{"d_model": 160, "n_head": 2, "n_kv_head": 2, "positions": "rope", "rope_fraction": 0.5, "tie_embeddings": false, "parallel_block": true, "init": "normal", "init_std_qkv": 0.0452, "init_std_up": 0.0646, "weight_decay": 0.0, "warmup_steps": 160, "schedule": "wsd", "doc_mask": true, "train_tokens": 208400000}
MLP neurons of a small language model. Each row is named by its layer, matrix (up: input weights) and neuron, and shows model dimensions 0-159. Each number is 128 + 32 x the weight over its row's rms, rounded and kept within 0 to 255. Numbers have three digits each.
A block is one neuron, or neurons of one layer that tend to fire together. After each block is what it responds to, as a language model described it from the Wikipedia text at the highest values.

L3.up9:101143064166116129070115109147164160128138096126062140122100100137074137096131168138115143114127135116127159144172098095182176149044107149121123160171132129132166158082087130115136120148163117143106204109131146098121154156112153122098186157112163105133131134118124186133172121130158105117080124120098155150116134126102102073198090074125096107175099127043109083147201197171195177084149157127105171158103093140144146125137112107103135159125092202101147119132091109142127086062144181
L3.up204:097146069074138077103110138163127142159169104132117189183143107117021173107078136125156096140104139082140148162149133097101063125135096170173165127119120138127158123096156164165099126140126133163100145047099145083152128161123137127082140135118142117093104122103137147124107083140152108110104144126062172137149119131148062134153100143117106103145144050165121107152205146170168151115096136159101157214139125126176115209161151139050144184117143155108128081119098147148114154114144167
L3.up217:061146096147114129103126142157089134160155129139124132059128129137094044071088141137142110109093179187113164157075154137162136144137085131096133168094155119150180070155175132116106046124127170119176199101102160100111110129106106112122143163085204109096109115144164117154100126159118140131130123116171139136095157132135113110122110065123137155187155111099123150114147159126152213119167095167127148116129105099084123104126130202113122150068136185183120091120091085139098093056107182
L3.up337:129170077164150086121102130154109182190145122073114129131056093108120157099062142148170122162129131092150156132086133131142075102112104161120130124145078134109164104108135159152150167086104125145112143048092160097116102159180157135090117121060187177131103085074067174105138128149138113118113185103081155177079103105153080115138107124160146080170138113132126060130181201150142127142102165152125152168154131092176111210167136162119120139066139152070164136122113120121121113114134120
Year decade digit

L6.up188:162094160142087154132132103121148109181137159178124074059100150098140173154110059134095086148078125175135160125113109125181100165056180201166116127136130163143142170101088128067122126146131122135113123147062151110133070129124119120159127098145097154187123151133121114114156148127158098125125135140150138100127170122112093116150104143172124063126059124130175077177151169124151165137058109162181108157172069150146156118067150104166080117133083126133116155113122175085198116112075172
L6.up278:113127103171176145181152071078128070065170139125129120159148136140115103161123128108089184118113127167092086132206117158100099103107109122198158071179147138134222142069134150136110093152118127185150086083129123119114082115102134136103193120136127121179102177142097096138129161129079105108133124100183093163200107144137123101072115052149099139129116141117165122151101162126114102126083077119111159088168165140127153123094096118122121144044143153129119127120189136158140113147108195
L6.up498:125109093134093219153118088096190152092056132174126139076099144146129123126117144132153114070130135157109158183152089160138132125029143114115132142120126181116122162116165135143151105132175088189132118089127091140126134077098125076129135166127100154146096147130115157147129202132142108151106143122192151081096038121134073124082089083145135140152099093134177101153175128139085086147107150120138094091153108164093178096105103211137163145083131106165161137145097105177134134157092160
L6.up659:180120187079160132122118110141101146157098098087150121087101175117118112103109144154157150149112128149106106128099133090146131162096121127118150017140113208173131135086089131180142081129182166092138136114095172172103117096147113080140115169104137138244095155145162084090149134125108124133139111150179144081091086128144149135129125118093146147155135112135152080103189144142082138158105166143134151124172094204120160133106151156103093153089075101123111084142150127096093131111023121
L6.up746:101115112122114106071136149136188127110067104110149121127088131111133147163146167137110090187104149128157119115204126100208086139137128102138087040114125195165099101056098122129175117178189120134146101062112103091141155132106214122134155185107112185173132131108074093138164086128115115126128148109155171124094175109188106099099163097153138123142119162111174082187094137144132138135091174149132167095105127138110172100126148148142111134075134114140170167114109134047109108129156154
L6.up768:100149086099117095047194098158128137189115100101094106112075093131139090124139120145136141131161137115181123159128111142097156116069096126142134161131121216168121087067152110151149175131126099143141085101079146109161172151137179134125106223123071097143165098096083169091121109183116148115109116117111143133110109126114112092110118139091122137143075183069135129133129162195092064184139150145114178136164138059180159161131087191100085127135119137123133129116129203124121101107121100
L6.up868:105045127115107180130133096124172145183106150174103110112109110146178075121091082140126159087096187122156184143091146121131089120122121139115163080152147133099147153072187105108115145201162145130112069163068167100093118164074170099132124139160111144131099161124097135060132117137129123093139080129184165156086151165123094187079109098110148161124088156127134076141178149196100173138086082119160145147193103138164143115140120139105079125127144131176179116090126102073096148127171133
L6.up915:094102124128109194153100113116170103118049152134151096063113165143154030133145112118137134108124095157160119209161167123179150104135095161147141096155140150148095193086117177120131103104199129144142149134179107109140122150126139126074127124136110069159048048135144178071081152168121117121153134072145132149207096133141139093110107133153147116120119158085150136169132156119140164104042127120129141100118102145127152093140138140142096102073118176155159080093120138162144090140088157
Word-completing pieces

L6.up85:103091133146138111076086097148202139122112150109166137142141050094125147140090141140153109085164125175127112074143140115133073179156195135109133137104079109084096130126154116092119121133153187143099129101089143119121124103105129158194187134167107098150128116106099053120124144102119120115181153108154106120157109150146119095138128150120111155199143064130141118178107112123141150100176177154133089219114103140158176089171192129152159174060110174101111076090121192145054127148124131
L6.up167:150122189114083076114154113090157116105084137073139082099138083101139117091137131122116126126121137171129121113184169145108112171152084148180147165150127173139196081141118151140163119136152195230110161109111098094132144140152187140064080169102106105113042119090101123105155143143104146103214132110069126147141100142169171144126137093136111114145108108126175158170146085119133108151117146161138168159121115161134128101148127143035112130136100119156123082102089141106047151122180165
L6.up250:177088125126100126079091141110127089127099107143172112131149115125115075128036127137120092193174130104198126131184156139131073125123179133113143123093073165145134104171141116071203115217143185151167109100114121114135107069110145126055149098083133087127105112134144070109130150152134139143112178098116139111165099121172121158125095151180139111156114210106136136150152138127099121130161157155124122128146086131168181096141135111159147135088082141113144100071152163144045126111067081
L6.up361:149084163108092146179108072114140111060087054109151114084069166110112080109082123121180119100151118139118127104162135137134154115149140183113131083112064101109134131146130144076138110125147181211103080106125162145089125075120150092098162168088145123114049118144152097117079148135169100155106155099135133128188094160193104166178102126167122144114116113171190110118157064169117148110175150163156151110143093105150187139201153123112110158139070164127159112128153099149103135121128167
L6.up424:102132161113133190094080131069160110146139137124151107157176103136084082130118137099120115123170141165190102191159160112198058122121201109121093104101132187121116156100178128112160130088141161144093114110096111108085167032136183123128102117118174097115107140135133083119170117148148150140236143111152125123134109144107127088078099135141088115118105164127147040125168142115179110081135131168094137146113152118172122128109125106143158127144076206133170087122139124148086086126156089
L6.up431:149137202099075137141142136125125085137166147101133190129190155166112118150123089156117187120141148197206095072109163177117109177121138108106171096086132149122145119125132115138158183145124187155121160110155112103109149134168099117113093131092042108132183130140133132113164161135123102125076135121091113148145110133102141173066105093096125104128207092147159113102121083129129080161167134186071192130111145144159168154130105170075112132127096066133089122150131149115085084212122115
L6.up743:092097135138110179166091093152133129123172156135112113159172083053123139150059173127108127113131141102194145162122147116124027153117107167096181141109098114134113148131118149104150138135161154176156137131074149138114172149128141070118135122115130147117093132110146099116090086102171129102138157136103112154136103177192179106152132169078127096152108082155160108099092143130169091099103141177122089132127094086163147126218170091098094138112095149150168070120075155120081146060211172
L6.up784:117147168093083162106139083176154081111173116115136119151149058093079107157091142155122093122125136186126126116136197155113039187125161139149134152102054113113139163131110149083097198173141104178092155133172105092109137089137130131087160137079143072145122101132057075107149143139179139170157106140143091148151101190107123141131120156136099138133130100152119107125125078136129084120173101161141100143082099161191113184138158129077151138127049158124129136069095175148067127134137141
Space before year

L6.up87:075121160109153155148109123099172104161138115166116150134137099139114109182105104176090039143121148156161139090122117064082123119091116147133084172135064134183149158133199127085137155111121090133117098194139115143149118173173125064110106118120107176143130094152132138096121123106168079116133172116109099182196124195128126081146131120105142067161182098119080113117196107122207118092128142123091131092118144092162107155185182184135108086097160147101123123118157195124117096142086141
L6.up141:112136131193134054140144120187134080097165119135115127106114088067095121130100126128140094181125087112089158066134101140091077129142143166158124151079090121205146173138198140090106159129086153120113128113106171171102137124142121070156177101110134155114076109091077084194156111107111111150153077156127198175102169159096095172108146117131092103121112110082125083145205126127165158159165148093146129161136144095150073094137136147188166158120152131181159106118083085136172139120135137
L6.up197:079141153104151099069144124171159125126134066130138160078120136087159106108067115202114116102112170140134169106142138063133070142147160204157118175075083116132163128132140099079118141116127195122118117147100132090174122148097110152046128117138194103146100131126112084156159094128152115129112152146164114180156142180122122096152120126088105075165186125137131149140198186136128128117092080125115139129106135105084108131140136093075136178099118139146193118145137062070148153124162213
L6.up205:109083143090161148124177131207159131117106143121142137129093116022125108111087129141093099138127120137136132115109129105162084151121150176096141139095106123161098152100133154075110156108148166099075117112130079164170142163117127076140156112103082181132158136108071087142129100105158065172153143136149128163151168191121090094128099137143117099250112129137113143188208167133131120055075134120126101142121078099105145079220135127147156149099095167167138125143107133133121127145161112
L6.up578:134056161147170077120143107137145091189095102119085117125114142123151102144101066128151087134110120204090105135095158122160126135121179128121082121121076089178108122114171081071130161116158131119135105183089089153109139186192148097120172132130093146118153144101118138160125087094183115105113155098144104145135178155161055147145116104109084163181165175163104186100085145153151070091151138124114158151054119045170108132167153110113183126110169123131141093129130154117131129135204099
L6.up661:111128131133103107150072135199148098135161097087106183153106122070066106122094136168109128114126106123187085137062124123162149186094149135149132134113105123166107146138178129113135214158110154141083105118187115065126149123173134113100147122146123138124155128171105104131156098141186075076116142106124162195207137115142140088128085148082154123209143073104129161143101146079170082072119092155124111095081141153086094125170134097134132139134157138087167159111149115121146045177153129
L6.up779:124057132115170109111139119113157087150150133097124122118094118136112106057104098144138068156137130146120148163152139161107032169051116158156118193058059142193142164137147142060129134140092140138106102163137171126091141119182141113099149104097126123170094067118126123125161109137178146113167134169128119181157192130139069062118171096140112123173100121091107135085147151149153102114125132177093077164153082131190113117175115119148191104122107160104091110166117135148133113152115190
L6.up905:068086133103119078105152129106149151111140148108118147168111116150199085159104095148168061133099106187154084128078091150136111179156136176131150153104149099161157152107131109048084109112100138132142084122140093112123105115156158099122138109111114200110135145105119130156096150087161087119177118139106104192183158120116077113158118132162107069139099138105109135147164190191161101133133129141127150150107110046132171071233127138160172166143123103157091091076105107104173174148129152
Token after single letter

L3.up310:126118087133092185115145149205158117200092067100115088107072144110130141139117093150137152124146107147152080157104116134172142119155151180149164088145177144119137176132130185128127089110163103177142116147144153064138130135187104120061103129047111126138073081073090155086163191162116075100150153149104173128155067124136087139087112157135103117122057185163118108154120077093164137132116189164110122139144101145117149114154082139146069099119151184149120165126147179109142095132121127
L3.up754:178152111114111150074083110142125081095138140108090154091101160157055153076145126150102110122081126103140225145102113115169115147122053177127100113148141202114218150143127142177138135148115098127105089063128163135155174184132181113129127150107177168121172114142130159131155097133160129161100131111079199125101172147147136100092121114174126149173111158053126089099112121122112116143099148157071122167162121106156138127174103154114107067072145167141102091140152132083128068140143144
L3.up845:121093213202150134131143144132180116094059193124105073094100136084105095120169135163102131104119143178114130136144119122078089119161121118157139129111165129098079113091121153141115136157132116125154068128079065133071159107166226110163147154130129047183125184106113191128111123101140143124135178117097145144099135121162119169119174195153073097168045106135095079127125141098182153117143109111129139127088072161126155130148118154118103121111209100134140128141129156112137125107114147
L3.up915:111067124118084143137117153170125152082106106121147094035117105084168119057136140125078138119134111133112151178121129102127146099104117133121087136152105087185141205130114126123092087087180117189161091141154145077116164099158206131093136190174137126157079138155102162120116135112159086083107158098140160103095106148123083146152120126130079138100091175170144080118087100168098181139124126137100106145142089199142139125161134121139159053155177105128149112101207113114178104190124129
Word-completing final pieces

L2.up151:120093154120197129118085078129137072130104122101091146137149154145120123088097071123125133150072173079130116133134108096169088174189153181133120115098072203145092156108198134149179137161154201159085131080133143093117079075173170127094136061126113133115100093116133143088150135153122098095136144093166131159130149170125119133093131157134093123148114112115100131070087158199182156144115135197106131175109108093132070186140102127156158124103090157169110147136143115121123103102202171
L2.up268:162104166114177157090110085095142086170138111087054140118125139130112127101107065121132129176084180122093100126138117100173097166193148173124091128104071183139094171083177138140171132147141196136097137086132144083151080096223176105072128073125106126131097113115135129092115128132177085115130153102140127157149129186131136107136114136112093092143105096090108127083088154170151147153136136197106109161115084123137085215159126142132136113097095175158100146116139127140125075108170191
Multi-byte character fragments

L6.up66:113070105133152133091154112204167092156105096157129153127118122122078033037113080072164106141066079110173175132054115177169132124042111136168168117127122142150145130147149126100103109077077140154112147147166129119099139126123162153106131072137143132160086137144109117127155092146160108091148165146156120126165149099161109069108186086079119132124149157140145122107131183170118147088088180165172093113158151121109157121169153129130179113149163081172138128143133175140104094086121153
L6.up241:143138140169097144119112103134163167133131206117081127149119104144076144047117114148146088093129131143098142170087168105186119161115155133132116130087143127082149093110089061133089154153156144204106240089142098114129130148140120134089101131198099130095110176111100178189180091112104134121126121104053143147091134124168100148100180062107148121115127142148158164118123061118124177096143138178110194130157105185135096152153165116134149085072124137101151104140126128125109074127150102
L6.up537:078094116142154122113124140147120131111156127165106154191107134141134148161131145143115132129087105131070139098145077061093078104098160155172216154081062135143120141082177133128152156108107140163062169110128089105164147151109114088116089131146120130145099136072188100119140139141129096134117155114108161196114117082182157159175156071155097102127171084144190086116186153097077127130166070157169139146142133065124090156149172143071141141117166155177147107108078097136160182092153107
L6.up669:142105152153143142104041107074123161134113144129115129112117100092165075091105166151180076126115099134099205180131144117118126170085109175105114088109145111172122163129158118127114148157078167134113209086174070107085099127143150121074182158128113152110100136122094089173168118113135132151101098139091158120171096098188144072162118118088104108132141155138105157170127164125080079156144164189135131072086119159081191131163119126134159132101129136161158085139166127151139120020123112
L6.up709:116126098171128166098096101109120118121153087136102138142152161121142107126120073120198164087149123139178128169115087166108155176092085208172187162122123109120158143074131144152102071157102155149142108097091115163105112121135107107076128147135119097104141126140127088147135178161103114055102147152107135120165090109137140171160056069048073078162133174202115163133142120136159114112151190154163111116080091119102187088142134146070175155059131121170108096146138167113133136158156161
L6.up744:087140045129158117129107131149108111148097101129093107076116150126146154136100154164166120131137157163136065142063090099153139153119144123120166147149101122130145107122134059126124129122176162164109174105091094105207178216214104144116092175116090162104152130124151138152163153115158082122118135116094209135117091081158140140180094099121054092146170159117195091144147131127102141089163149147162165130106143042066080131105132100104113125120166179132140122133104077112159102141112135
L6.up820:111138084129125180063054106132122138094113128085124166109084090116139172117084124120155125144100166171143160137145120116189139142106105134146127169110115149115098124149122147122100147117154100184140180058058109128182152128150128120109096137141087101092123148133137154155201095201146129109115163100080133183120123127147105087183117089094147066174170126102118090160108110227164142090118144142133168198100099134132156098098167136085160139047076147170130138131062113147111110101098154
L6.up874:066108090112118123118085096115159122092111172120145110155143124126109158147133107118125121132117097101186138110099130086140140126044109092207165121106135153118153149111110112100092162173140084128063134157117159048114148104092102159092112163130108162092112085113094155107169106140155117136124158142126136210195133129197132119158105138175098130120135142152128040247161173142147095143088152131143168155126101149097166120156132132143170151145139057127150165145143133066081089134157180
Year digit tokens

L2.up510:120084150160139157088133132092096087149096134090112074133104104139082112147113106142100200166126104168211137059097120082179136114082097136134097137103099115132127127157134091099174152133149143167138086120147130112126241084127154137085158162119078115142154118091135165123200161132178090096124154106156217201179108117136087108095157095101120126154176079122099105138191117145143138071120144118125158163146121116122137168149149162132117147105147120144105055128130126126104088077131188
L2.up694:150055169179133173111090113150105079137089099103085093181105131101144101151134142140101185197120079145173140078139103072190160079093098135106123149145115152169151113133127117086165173116166152184130107129146102112109150112105133133135097137072062100184143117098117167129172144165109107105155094084129204180175135142116088142105145080114082146153105122158095126114189120133072150101162083126132195158149130091129167174145180177125136176157146134172096080131110140091103117112096140
Century digit of 1900s years

L6.up204:145025122151139155161137123121177127136106097174094117123137134135109136153116065116088145126098129151094131074166150178110083095168170115096083118157087162153069107142184113037147091137162181124111134036082121113099124135130131082174156117137126145196098124101162119116084121143154063110160156100149193116129125234112133129117155185171110130152104086111112162141115192128113145152144116109147111109193107099161106158141096136131177129129125088135154119153119161098130095166127154
L6.up466:097148123111151166078209138143104104131107121097071154052085135157100152160133072085109170123094102121092125115101187132193148152144133153173158196106162165138115179112115117126188105156184151136099118064151103142140105129169153113071103094136111191138135140140105146115045061124109120136097149078173163146173101117118130147078154106119143078153097061140117102129102141179110145103176152154121191125159163109124074135117172178102082122138099144135116108173148133148107102089105115
L6.up530:146165127147177181085188118182135081141116132175099100117113101097102068125160086106103132134097103145104128177141128090141130146069147188189118090114133169120150132107150129119110119095182132102111146110181110105108197099160158109086107113158126116186117167106092146062093111177123099105123156127120159071143094147212095081084122142083131032136099137084173070151139152166159168136089171101144181148150122148093107125151146170057152126139092169129126114151116136119165116088124145
L6.up639:135126110150097178153159106194160112095062139178108112057129184091082114145146138098126099097154151163099089148157160057127108138102113159089169092180085173066133115207181070114167100114180132104125137075139138134076191079165139148070136118159131095124130147161086168121133109130152124127117128143166159136150147130141116154167146164132107081106144126157113086148174118191144115063108112137164135145114143107127104092107210146072094110141077183105169127096124105121142113091140141
L6.up735:097140101155170153114203137091169140112088135171097085116114106160144085091094084129145161174100162119128143100108141146138084115098134192151163133159135185132123116142188080142157095110104143116125181111139184155112113074143163068091070093083097162102086114123114138133095154182119109101137156150151157100102142172119115144100147119151174079126109114078181115137086195082087140097071114157157179098141044148112117122170160161071133131111091115168109125124127165155142133043082128
L6.up785:109129195161143136036192133187105098197094127174074145130095095105140153149124092146123103149125106099117082152109172122166156188125148126116153177147128161190095143069120172111151102111168101159076168135154105096139175134137161116118092095063112154157105119134035155122128046148167162151151169096159131122110134142118121148082189146127116114145127150107117105109146139153162143107114177134044146148119102134119062132092104180079089156134093119144137142084132129101106114102081118
L6.up834:081138114160138159117098085161125091113144109120133149113127105144111094169120101119126115142180030152161157080121168111134138095145125167108174131062140148128162152144110157033143161185130172135133116118102106134134159098144153119119203124192100097125130102152177068164093125146148139160122104111125097163143122123122151150120081114144124125135162076094159129124134154082182098094106094196139111125160121093165108128141188114139126137112045191112093018073091144129104163074119162
L6.up899:117152175153151172071170077168079062130064086098100125086130141089137149111139132101114111134117150154091144175136130110103113162099127162129116134119113162146104134156129086123113143122142125122112144125172093101160150112152192081123117140111173149222124125129080146075143117138192150117115149130140203158152164117144160077087125149130137057107086037129124097076121187196150157172109149130076161150150097192167093162130156107119117100118138165100175051111132109139160165103137117
Adjective endings before nouns

L2.up223:150145096122106115114122102079136143195152114091097110086088095181154160102057124139123114175119070178122148171149081118057096090116129159140131198133124077124139140127148145172117137114065121131145086158174175123179154147141089123174084169127112093135161162128091197184138125142104145149081154105108111148115179113072078158093131150080145147134135085087126108113143135153117142156118187115164161145137096133096154158122136203118096112143197097084084131137078153121185067077123139
L2.up642:124115158153113125185116105082128131211159097140080137085098196116133161193146120133145178130132104105116065142111082080101149139123114139113129142146103095111080136102177083171117164138102067099158101122153192111115175168139118129114097127134153154180141111080100165115150186150138153083105147089091160145103105126059077154162192152105108167145062143170146080130113109107080082145085114141127130152168141152112132207125187120124054148155123112126107140136086136077150068128099125
Closing superscript brace

L3.up96:120105100140160160112141090194132065114084149131130161130151142108118099102126142093114105195124164077196140079154100093106145104096096168080167165125125165132165165135127106085125173114180158110102064104139104152144124102157152081037056127108074154182163108140115077099132141114182090147172186138148133116122154146149116141069203131113091107162161145169126135121119098203143109146107163138119142150157107116128067131139149117145099209140131112069110119102105143074143139086124094
L3.up103:080112086143153188154117080180086038110055087127124152147121120134050125100123144157159095192130142121123167114052096093161129149115148161133191092140105155134111167121110115055114146111155150139079139127073086120172163145129094091061114097073087140116143144154085112121160105140158127099198144142134145123147109137156141119105184116110124108151142141096164085141116142197129141086111135185074191119134136111167120112161170100104098153154163121092140161154087106132170152142177097
L3.up822:111091115152209130166113093153113119107060069140076109135169149147098155127139111198131161172104154109157115078098117136109155102125127183157200121139104141121148196109150123074119137203188118185137073116117132132124123152141121085080100151068107180164121083114148143147146097156116073095155123096082131158067115130104173152122110166059083084135144160114158059143121099211109123112086155154146148140141144135138112154139139100097097099144145129126125099103067165089110105120183135
L3.up934:051109101133156109162163011152127137117086116133125120135168108163087129104128116123117161154210093087123125129129087062087128075137134164137218149102110166150090160137162059071116174123180180187100110112159078149149100080151145052083092115151135166170110147149092115141148131141138129134180157110139190090145139147163158148124138120082121073161142142156132088137127062161110112076126115148139148147148079143112089142136100114104115136152094146116151131131123161128132174172120118
Tokens after numbers or punctuation

L3.up7:111118118096130076124120086148110145148156129128161152175183113084161119086091122104117139150138165160119145130148151133159111185138108146098141088179096124109139128102167104089212144147150189138080116062077104125084137117144176153096187083173175149143180105088120101120079111169160153101119156104138124094069137158136144197067126159153045135092145119180107141173146112121156142149077110122142119159121061112148133130157163167130149156093084146123124041050115138145082164128115149
L3.up363:046136140148118135111099065151103139116117130123133118075155133052136110084071149140121081178102130150115192138110164075158130139140081179119166152148121110135136172129154099120122146161120191134100139038110135100119106111151135112128080108120180163161098100101145110153184158180089091102131174129130125140110149100120158154121146122125116132173143109166155081164177083164198190131063072179176145134129117144198178147187153129113115122085120165123143091060117137108122183119129140
L3.up505:143134103095146088100074131155129123081148111120116183120156100042179118102089121150150145149100120155118143093164173070150086174135150145071135096152101158165116117074177091098156166153142144161106111104133147115093158103137178146157138137115137138154060182093123100115155088154149161121168168111122182146093163127161083120052114146145084098121099102141131107129168145155114131145102087157152133100087096134216132175166142168098149162066064136152124089072069111134110175069118165
L3.up835:100137127191184186080126100130123082114103076104109113115141141092100063084090177128148104163095177140114157142154157066118089122067172169114173172060087166152160125100143122136150109161159165108115098071110139097173139126131160133089132153088137125152114109086113071120133127170137159138120140102087187143118151150150053164102094169135111118138160119068154124152188148140128078124053155169152144141148104130190164135137165112083116115089118109115126064082099186136118136076159121
Space before year numbers

L2.up457:079119172174170137106140144175091090079115109125120146136123105138113088132084115162096128148153128171180109119151151066130124115155116173202154126144071143157084146072141144087184072120102135166097141100089102073159107100143112125108155138131124083134081100108130115107106144191148086116172118149184103158137099150189176071083077115098117102103119098161151192120145121155139117127160101169096160139111119097140133095109212135099189162061129135175182129087117129189113188151133113
L2.up624:111119103130183132141121088178134131101156134118145155123110080140093127137123151123091098130166130168193130091159136110141096151176121128161183102113109190180111132075138148069133168205140192203117130086120100106101132105131121144056149118104119112095105193128080090091098132119094094118108150164111121180131119125170147082092090130142127081135127123136111164157178105160172080077163064191142103103113091112151148119185156101107143133089105172115174126056135083196085156094121138
Birth-year first digit

L2.up331:179133159149150058115086105115126115187123108107055104099102133140106130154119062181121121150119096133145141139085083140171134183114105140117149159124118134169105122126180109131097130190083104128165088125155157104122095131145106130150080135088161137139178169064102148150152155153174082163116161060088204140061116109101056125120129098128147141143136127111154123114177164190143124085101072163158131229146108087111185134168166161139143157073129147129154100143142111109149128099153176
L2.up738:119165118153145129092053141143179134163108153129094150131126130109123101096096091183079132174134112102133154083075113142172130149120109150109156123148142120168175134087228096137123115123103129152140071122078122101161062142121146123146114103128170211098118173118110132152176125148194058143124111063134161122103145116108100117083097089139163130155114125124124100128114136150194168112051085122152127149112132093145226110176146150122092180073168152154129100144102100133142077079107172
Abbreviation codes in tables